Weights of a small GPT-style language model, trained from scratch on English Wikipedia.
Training: a variant of Adam for these matrices, 840M tokens, 3204 steps.
MLP neurons of a small language model. Each row is named by its layer, matrix (up: input weights; down: output weights) and neuron, and shows model dimensions 112-175. Each number is 200 + 20 x the weight over its row's rms, rounded and kept within 0 to 999.
Before each neuron's rows, "raises" lists the tokens whose logits its output raises most directly, leaving later layers aside; "fires before" lists the tokens most often just after its 100 highest values on Wikipedia text that the model never trained on.

raises: "====", "===", "==\n", "}", "ğlu"
fires before: "==", "===", "|", "===="
L5.up1151,210,195,225,228,204,199,165,201,208,204,198,205,184,204,201,211,216,190,196,184,222,218,233,237,200,214,196,216,206,199,206,198,155,199,198,197,215,192,239,210,185,227,212,235,244,180,181,158,179,226,165,184,212,193,175,237,205,246,214,191,191,186,165,180
L5.down1151,183,158,233,198,208,173,215,204,198,212,205,239,208,207,184,177,214,177,185,182,202,246,205,204,186,175,211,189,167,205,204,235,200,214,236,206,216,212,174,184,173,194,171,225,204,166,208,195,183,217,221,191,165,218,215,208,173,199,182,196,206,187,199,214

raises: "Pre", "===", "Following", "====", "=="
fires before: "==", "===", "On", "In", "He", "After"
L3.up1595,183,210,192,199,216,166,232,231,173,147,218,222,180,199,175,186,186,190,208,171,218,200,184,195,226,226,195,191,183,213,223,181,217,211,189,188,227,183,249,190,213,219,211,182,169,219,197,187,200,174,158,213,207,176,233,177,191,199,218,191,214,207,186,223
L3.down1595,233,201,213,198,193,174,189,204,221,163,221,207,185,157,152,210,223,192,214,209,172,183,200,157,197,229,195,207,186,173,185,174,193,208,218,214,211,194,208,219,180,224,187,215,204,224,208,168,208,198,206,221,157,204,207,168,194,169,224,224,198,205,193,180

raises: " he", " they", " it", " she", "ce"
fires before: " the", ",", " he", " in", " it"
L5.up660,204,188,198,206,167,221,183,179,234,189,209,241,185,211,187,162,182,213,204,196,223,238,193,212,219,219,192,205,199,202,199,188,217,209,176,187,238,186,198,206,189,237,233,183,157,179,201,204,221,200,214,169,187,192,248,221,196,229,228,200,200,185,217,220
L5.down660,223,192,218,208,229,194,192,208,215,189,203,205,170,206,167,188,205,209,184,194,221,189,153,197,171,212,200,193,197,181,191,214,206,189,217,203,210,186,224,198,209,197,235,187,195,230,232,166,202,195,152,211,183,219,222,200,231,182,226,204,182,208,221,188

raises: " its", " the", " another", " a", " several"
fires before: " the", " a", " their", " his"
L5.up1124,230,193,189,174,204,188,191,193,212,199,193,185,211,188,204,204,234,169,162,182,213,194,171,210,206,204,198,207,215,196,213,197,200,183,180,173,218,207,215,214,198,175,199,166,246,242,193,197,236,216,201,175,203,221,220,217,230,205,192,184,195,186,176,229
L5.down1124,193,191,229,183,202,189,155,181,197,215,207,231,227,232,203,189,199,191,199,196,179,200,196,228,165,206,245,201,191,204,147,180,224,230,192,199,245,216,202,142,208,205,208,168,177,190,198,178,162,183,200,175,215,198,186,218,180,205,207,201,234,222,204,179

raises: " its", " the", " their", " another", " his"
fires before: " the"
L5.up1117,204,217,228,195,228,208,181,195,223,191,189,212,184,194,210,216,200,174,216,194,173,239,227,202,222,191,205,188,183,195,176,220,154,197,210,165,213,177,209,219,202,219,212,192,215,196,211,208,169,204,201,210,206,164,214,204,191,178,182,197,185,214,204,212
L5.down1117,183,204,177,181,200,222,205,195,199,225,183,187,214,188,186,227,193,214,179,199,206,207,231,208,168,206,192,179,203,202,212,174,178,190,174,218,221,175,187,209,218,147,208,207,205,193,257,171,242,183,208,200,202,171,174,226,239,224,196,195,203,152,241,167

raises: " several", " concerns", " enough", " many", " no"
fires before: " ", " a", " no"
L3.up160,197,213,223,178,213,184,219,172,194,240,184,201,193,186,188,187,203,204,200,183,241,211,200,223,205,179,219,187,199,198,207,223,231,193,199,153,237,203,205,219,182,241,198,197,224,236,181,211,194,238,186,171,197,179,259,196,225,177,184,202,201,172,212,191
L3.down160,208,210,201,199,204,177,194,246,145,181,204,238,204,210,228,189,208,206,209,215,194,218,184,212,157,161,195,210,200,190,197,231,205,180,184,211,204,186,205,189,222,197,191,202,197,168,192,231,216,204,167,237,201,158,158,183,192,173,197,197,184,196,198,236

raises: " the", " two", " one", " four", " three"
fires before: " the", " ", " a", " his", " her"
L5.up1737,208,236,209,202,186,173,180,195,192,163,218,159,190,214,220,194,211,206,251,190,227,235,205,219,199,190,218,245,205,169,210,210,183,220,161,172,217,176,203,215,227,199,172,201,223,212,191,183,182,200,174,169,236,203,208,160,205,204,197,193,195,209,211,181
L5.down1737,187,197,212,171,206,187,202,174,184,173,192,188,206,214,217,212,231,209,180,255,202,194,207,200,189,157,193,189,195,229,184,188,208,224,176,200,228,191,212,189,191,191,212,198,208,189,172,174,203,181,214,197,169,184,170,207,216,198,191,225,223,200,219,241

raises: " it", " thousands", " there", " everyone", " many"
fires before: ",", " the", " ", " a", " he"
L3.up1013,213,199,195,209,160,234,199,188,227,187,224,227,194,209,205,189,196,226,229,201,229,244,164,209,183,227,177,179,195,193,193,195,230,189,196,193,231,154,201,213,190,221,197,206,189,179,219,202,217,217,213,159,206,214,226,213,205,234,216,199,191,178,195,201
L3.down1013,176,218,201,193,207,185,214,221,173,212,193,200,212,198,182,191,208,187,199,202,197,178,159,221,176,222,220,202,194,172,231,237,157,202,210,195,184,176,224,177,222,148,211,212,205,229,211,183,221,193,169,233,172,174,236,225,219,196,232,188,174,196,182,201

raises: "===", "Although", "According", "Following", "After"
fires before: "The", "==", "===", "In"
L3.up573,147,180,179,188,214,204,231,209,221,173,183,238,195,202,176,198,187,184,186,197,178,236,180,185,221,206,233,221,205,168,199,213,185,198,215,189,189,175,223,184,193,223,189,208,178,210,238,203,220,197,195,209,215,214,185,203,194,170,215,199,219,215,215,175
L3.down573,213,195,236,196,181,175,217,234,184,214,201,238,205,228,175,178,223,179,221,204,205,189,187,203,210,223,187,209,187,204,234,193,190,189,262,199,221,227,211,200,192,208,217,180,190,204,200,183,198,208,194,208,177,194,223,201,211,181,210,189,224,195,192,224